Weights of a small transformer language model: 10 layers.
MLP neurons of a small language model. Each row is named by its layer, matrix (down: output weights) and neuron, and shows model dimensions 0-127. Each number is 500 + 50 x the weight over its row's rms, rounded and kept within 0 to 999. Numbers have three digits each. A neuron's up and down rows have the sign that makes its largest values positive.
A block is one neuron, or neurons of one layer that tend to fire together. Before each block is what it responds to, as a language model described it from the Wikipedia text at the highest values.

Description: Nationality adjectives. Nationality and country adjectives, especially modifying a person, group or institution in name lists and bios, such as Japanese, Russian, Polish.
L4.down135:462500513556508520507488479381493477493412512491491435550475494444583538581527524593496427536443372454441477576511431479447534490516528428391573594525493477597518459478520523404423541621523480516505394481519537465415532441449464482581507530545467505567528473488463523561433503555586469512420451491487453470529545474460554551484458433512560446463508521486508565531513506520530436538533
L4.down136:504595432431565549481472441522508528434460536442489530471375520490574474415548510453537561530471442491572521522529470480490474484551453476581609532557465479553515587496498436490558423533521515430610564609531522378476543537469492445446591552548414454528440540604426522499487542457452515565525534481562415462497455551488570464525459571469446521523443484566465556503508521530525520486459
L4.down190:434503467444568571522521467413480444503489516349497448563449511552481420474455466511478474596596525521508468511457532460457511516507474519467527452588493477456488535432439478457524503478540451441428419513404504418554528515572495494536551532505504494442447459422448475494436542532422458424378525445477468504516429616532462590540582526485610418509479526459582537576519518460456574536533
L4.down226:453505463478558514548554504533465439570456565441459496462460495486449424377481561470527482542426619461540497545519438565451393550423497513499485453473530543527490456467464517500532525357434503505516488526447557462414556520507561527538445531558541520420503606467424500529567434417406442556506440440545486452515616471440522509446472449494546465523521516436545442500464475555494588565494
L4.down316:534502554404473474493580530408591572479570493423514532536471409521447522526527430544508500367506532530518510435572517551509561559541504484543506495520499489592502446394452484466608504583484500566451463463511524430499530503553521452490432518565554505514478510452516543495459490506407505515463534473519554577502555581429483444494552433457475497497488447466516546472472483507424464490559
L4.down379:458486539564504512503530460445436421586453488506443466523593484481532462504511540403522510602451446571425569464559506469420443380414496576473547515547502527462491466472568550539484528511518544549461494521528400470533582539533547437496422594552570508487455537485412432501580534482554480436468474451549461518498472530506466431524527519473520423594462484563544508571501593522453507546391
L4.down381:499482592497532559491551533440496505411487556482541574461581548515429520519479502599598561452562490508507473487542410462538534527403423465430416524520431439500551553469490477536534460510446472442472501465424513455557456448454465475487472514559545489520555448499453438595367514453471526494473559488582492557442514497445457533457526455541428560486512405490541469435588548514563596477456
L4.down548:509486400424430580531480493558541564577510495502504592443528509483384521484514405423510552478456446538483508497523483475556474448496497556545552415453435346524571594406518441408484377477472518469416456566551489455408541534527573537480433484454523477504507431478320561482480510472464536463477525384523572388421459496470434570502563546407438492458499557510472514535443473556473534406528

Description: Classifying adjectives. Adjectives, often classifying ones after a or the and before a noun, such as secondary, natural, public, social, major, unique.
L3.down90:458541453570506461514500470480474454487461537560464557427533423464446521544491408417487570497537501378504557519429426608472429567494493522516533457559505524459457486343569494548484517387479383462492418484477512589441535535501562531570469461548524558518467456583470545456582529568519500519474475528483526482508530519540478521542510519454564477495460483509586538551475457513471442547479
L3.down139:462480589442572532456484513485518478440467548466486433611433501546563399547458528419496491516456534427570437444463494536543405557488503502522471554555476541450580610509472396475493422419506439556459439445484525496499635502548526597529491461577382537457540503547428574500534548449485453486508558493492469440554479515449461495391471551536412552478409538491521535539448498515530482529361
L3.down217:524542537439487443492528501551520461456575493480483544565555458518575404472477443511538615472514468491548596549492395531540466478440432488542551520570389518469506545440496384497357562479520414446433467540426538517463607473465425565423397439499560552575523484563507517561535506541519567530480600520588497522511476496559551485554522463512467474516502522544531503476408488507530581511392
L3.down444:456425417499558546565488546451478482473494440488422531496503390521449540453554487503519523502480449522437418483581543501429525589572474473599388484551560369488520581489485432469497491488534431450508558445561476449537527492511544569486450505525467470464463472477530524464462474595472548481473517552491514397486583500410526414522425434523488532461468610644468502483546578548514522461602

Description: Nationality adjectives. Nationality or country adjectives and demonyms, often after "the", "a" or commas, such as French, Spanish, British, and occasionally country names like Poland or Kingdom.
L3.down294:416500499510443480550528422564534431488518558475460482510532453489444497525483542571509536457565426415496392454528503443560499505521524499463596474493453444511497519588504483440553509444535440526581515500470602447442568511479535548501568526618509520452493473545424604448421448421561487431390540477502465500447452493522514525509590548495599482475458460505520479443574460495516440529492
L3.down304:472535504451591566405603468505516500529498571475546516451459476557456437424453527471461490439535522497456470545523464421519496512346452478453535527565452450441575541568453598447468572511554479507470441421495457445446608518464446463535554523480541471412474506484511478593499489536527494511454589413493510548520546492580560583477499493465467481421520378472493497467505559537462456533522
L3.down507:522548438489525481537435487483541494480491554443536534484518539490563496375524488509514545493370480543469549448531489559503512534512566439518483479568368439513500515534474486504474515485533445564430560563452443474591453571525563411507582520421515438463489632392476433584583442468478454516473482466535460430515519480418527478503535491491485491473532523465540613606512404597533502441444
L3.down633:494551458510474603491511593514475386500511517462487528540525477617406408481486482393491520386594546490496407458508380455450523513576485474463576529498432627520523537466491555526470514480539464491464518549493415416441528621495482464486520511551565551448424473523488521518453483531562432443417492502448489471442449413526518530475591521530468431504433568446505530539516552496525501472473

Description: Past participle verbs. Past-tense or past-participle verbs, or their final -ed/-d piece, mostly passives after was/is/been, like killed, kidnapped, released, died.
L6.down4:578469651569406519473519494491440500516566529508559410597531546507487459478527528417487562379524546460542536501530508497495448565566491523469488542519536575436546502557522538524434463463465504453522417461532503535533515494495469490426513544456472545438492436495530454533498502454553429510543512491591474540476563509504499501460504497478522549538550474478490441442536424445541383526453
L6.down202:428619546550506362443528626504483470491536528519455508371556534529435377502522560501468569447407451490519525540453564509471454450499441458567509490423476454533501414579395562462570493475527422514534562415526539492451455460447492529536547455460609433490503511491550485486517541517501578468473516533494574487482432546536496524461631455542452533496448456550501458567532389538479509519409

Description: Prenominal adjectives and quantifiers. Adjectives or quantifiers placed before a noun, often right after a/the, such as high, strong, new, several, many, including word-final pieces like -ped, -ious, -ble.
L4.down69:510489479461473549494517534472498557579466421517516480507441478633472552434498443568458590530535583528501537478488505456461519528496507385543449558535525519507525549545417461458542453511482491424484588588485511501497509450577559540496528462527590422514553427459459479446449443470506492549531477521469452590612518500535604453510500575486512425474538390479532439522399559459552563473470
L4.down116:503607429532515542513442491510504489531482494644573573431487494447583467518475433513498567539536461515605472411499440561516476557485472488464428394596526523479507584493518519565377499549437506491456483514496446513457574543489543454540465458555543580516489510425410522445464550431577479512474481460392447435482439555518502581481504497397422466477491510518541512492534591518493522469551
L4.down214:502464505547446520464463513533508540514503595521487490424508531613473464502503477548380519470451486481505443458467427456526477518496469504477448640410483518518514496553522497474448390527475509505546500414427532462417523595457447489414466571481528542531439477443494479466549481513567500466447553426508504520654573475530504516522490513502405444488500525434497519482626490527479524464551
L4.down343:502599547519523550461527515490526566481562582528532416517502447473582495500472571514486516457507508444457493586451504570448489522484407480564551488487475462510478506424548547621522486384433470551543465520538438548406470558528535486553550576499444526469481450556517370472513572556447540559424449378565491422467466609480499499488606476529470553509484491572530598421453457468413464545418
L4.down394:461502514529485574479460488452517488503545493540460480474490529383503537511448518426514440529478457358495577524443476417495471567415482458474454399536394533475478459521525601460477544441452515395429431496478496499527505487449547419543538486508487557555458491491526442519488519494527483462442504512556537443541492465524480507530516576554551488479501526528604573459413483530458490548416
L4.down532:454545479409472489542573526539490556501517411507463496472509457490603435468482496533450566500457514437523448466509502470425438525442527525590485512485503554489420549427514486551592608505481512490446399518541527472452624505435400552549434516454567582568445565484563495552473542467448531555425436469508484499415460469497498478559532495623511531531424626543583525443434441517558529500448
L4.down567:461466568545457581481535561609516528514424486540452559500508533485484486570535497481442488514660428463498549493535507433594481423584472474488553572458460461495447480467459496468519524530459541372499425475534478535427398502494481512577489553513512534641496493519560522450485505537536432524416432447456508590504501528587468427443480442461591404565525476567498555487495469579515495501493
L4.down635:393383522449517540484431467442474474495513479542467488434552428462421470485481489431466558451537514510413470514470475452514496484556451445521519495471541488596498539405506552457503433480584512545479492520493439447389532626533490537501410540564451465475517457566491526440490603576460431601421519472514602471439561501503490507517382517489494571500483545560402498505491509559512514506559

Description: Past participles in passives. Past participles and predicate adjectives after was/were/is/be, often in passive clauses followed by in, by or on, e.g. acquired, approved, used, active.
L3.down21:470539529405441486509475563439458503478553529507533521498552433495464521477386464521470490508544447538459480506483505571482479507519562476525593510542464414541451499485450547511527521397617433490546463460459602571451426478455590480474498542533514569526434509524421592529644477403538450490500562546534544467443411476498432544461484478430527515463456575451504476491530577443511568493557
L3.down273:655401571517452544504458501404457514477537457541505447474568576632545400518559532451471454504529428451435531544563504484467525483501438446523530411410529536521521505535490523511599577459498412482516523429424540446461492478511550519461495527565473464443476524476504547471486454432490436496421486524494444460511459578487444459461545545483482523571471390494558515432581511550486525430558
L3.down539:535537500497473488516487502520540497455507454594448506415535506477576410507540515559466565494491504498404491512442438476567515518450571513457565497492473429553465367451472515564525504483567468467444500457418564454438520423585490541452540496488477466464548503544571473467510516464497472498574475564509442607505428511548459460483453474482485517483466520457554570554487572374569540432503
L3.down583:468573517545506628489433498589448504485551452535520469536529425468605478470441523548556500499509470439540540501549499500557557553562487396456428430448489479435478512513551498594535416507517436537537470448446592551553500455555479475515472436445430521380387434480508549578505548489458497390511473551543443473532425423421403495478577478458515444564479547395539524483406438493471502447410

Description: Passive participles and perfect auxiliaries. Past participles after was, were, been or be in passive constructions (published, given, found, suspended), plus the auxiliaries had, has or have before a participle.
L4.down26:566526590454431512572460428512450473507492541520526459571654500467531462509449494479502504470444503461542514566540351480485521484485440516504512460481518425461560519436513485550565540382550454562541472404550572562589522425534553618489451499490502573491414572525475541534500529442602492566534518483470582436511547541463492568548511468425507458540520437505516576428508550475513486349448
L4.down115:471502550469408491571526493434526522488602490545433484573520576534540391503463452555490490406461504494472482615511474584441484587498418495546526530547436445472506421474477503504502464460527448464471479498484517492423401462566486438529545465526528511421506465395451488540501476491500567502504547575537429520471500491464573546528551495490402540430559529431495481459550539531510515519389
L4.down346:461531553375544465462503510497425505502480535478489402516458588457463496522525527458514496532543500549481512515519512520628517617539465586587602495584548521488505526499566558532516508432501416520618515443405553455570477542523470548421478468516599466423508544524475487494458561481630533463542466580489465436481515447487464560442477559502477501560506480459502451507535557513403404386532
L4.down403:464467497467516469500440558541554492509536552499565470503442485478578475488470563575545429508437495493448324550431528462509473496405567511517561475486467508492490463451577474494591499429520505517604534525460435575486482567481577487624491512500466545477538538406493540592487501485462618496508370495457472441492576468491499477453496544518477497600448466457557511474477429467437451500554
L4.down456:485518452407461530524510466435474554548457492530406498412561433530651424592545552514568506420543575493592453551581522490543444555494578470485533524471533520414593410517491483563513583485423443485641412536549541460606634509554533500466529488565521531496538492437505531495486519471533579548484444534439487524570518552528443469514506493546491524393483458518483489522428521410472471529556
L4.down533:465449440461506445513447393526542555537575528567518515532376509594475566527467544443496525567503509490433606494387616490521563400487529472497531507547451563404458471476465426489420487489474483445445417536497423529373527520550509467542441480480598515463504468403452462423584458554490418557448423528513533466570507561569381505489482481456472538459476529531537423520563484495588566562485
L4.down549:505416568523551565535447478476484555522559502504526388448397548570426565410490476438450503551466510485467485522500434464500552594521462544579485554551408532519458522471518546483573484486525354527481508529336538441452478512452482398465557515481558489477469462499502511585452503488471487590547478514472544459569550444453452542475538489550507433515483583551505542543483487431538519561481
L4.down561:501461526502553567472515588552496507456447596538499492501446517564375563419496450461470420616519502555459524511501579465419533486607529392584522505553511607550481459546558540405464507612403488480505426480518513496474424499470545495469529460479498580552447585468485491462472515511499520436552497448530444487519484565515488554454549637460562504563521576547490471594500461416529544522545

Description: Prenominal descriptive adjectives. Adjectives, or the adjective-forming end of a split word, between a determiner and its noun, e.g. their original, a unique, the lower, unlimited.
L6.down401:482502489595550440520606515506552572548476450462498397492505501522514514544462524509514503527420487556510484574398459531488545559436482488502448491553535405535475471413565491457494477576533545531507463528527560581556526443487523440538436438396545471555561618547470472494511437362484514490481555520449592479522464621460507451498487489519491457508570574495541521488434473487507389528418
L6.down470:459442469405524504491495561523607543647528484530394517544471581552521537507465464423460556497406526426520628456520500434505491522538443541459511511501506546482607541482473503436438493494460480445464534543454454523489508490527563432441475463554428520516403528505536526492469418429528432543456500381545549514523477511549479504507533424447521490472428578474495523531454481557542532496467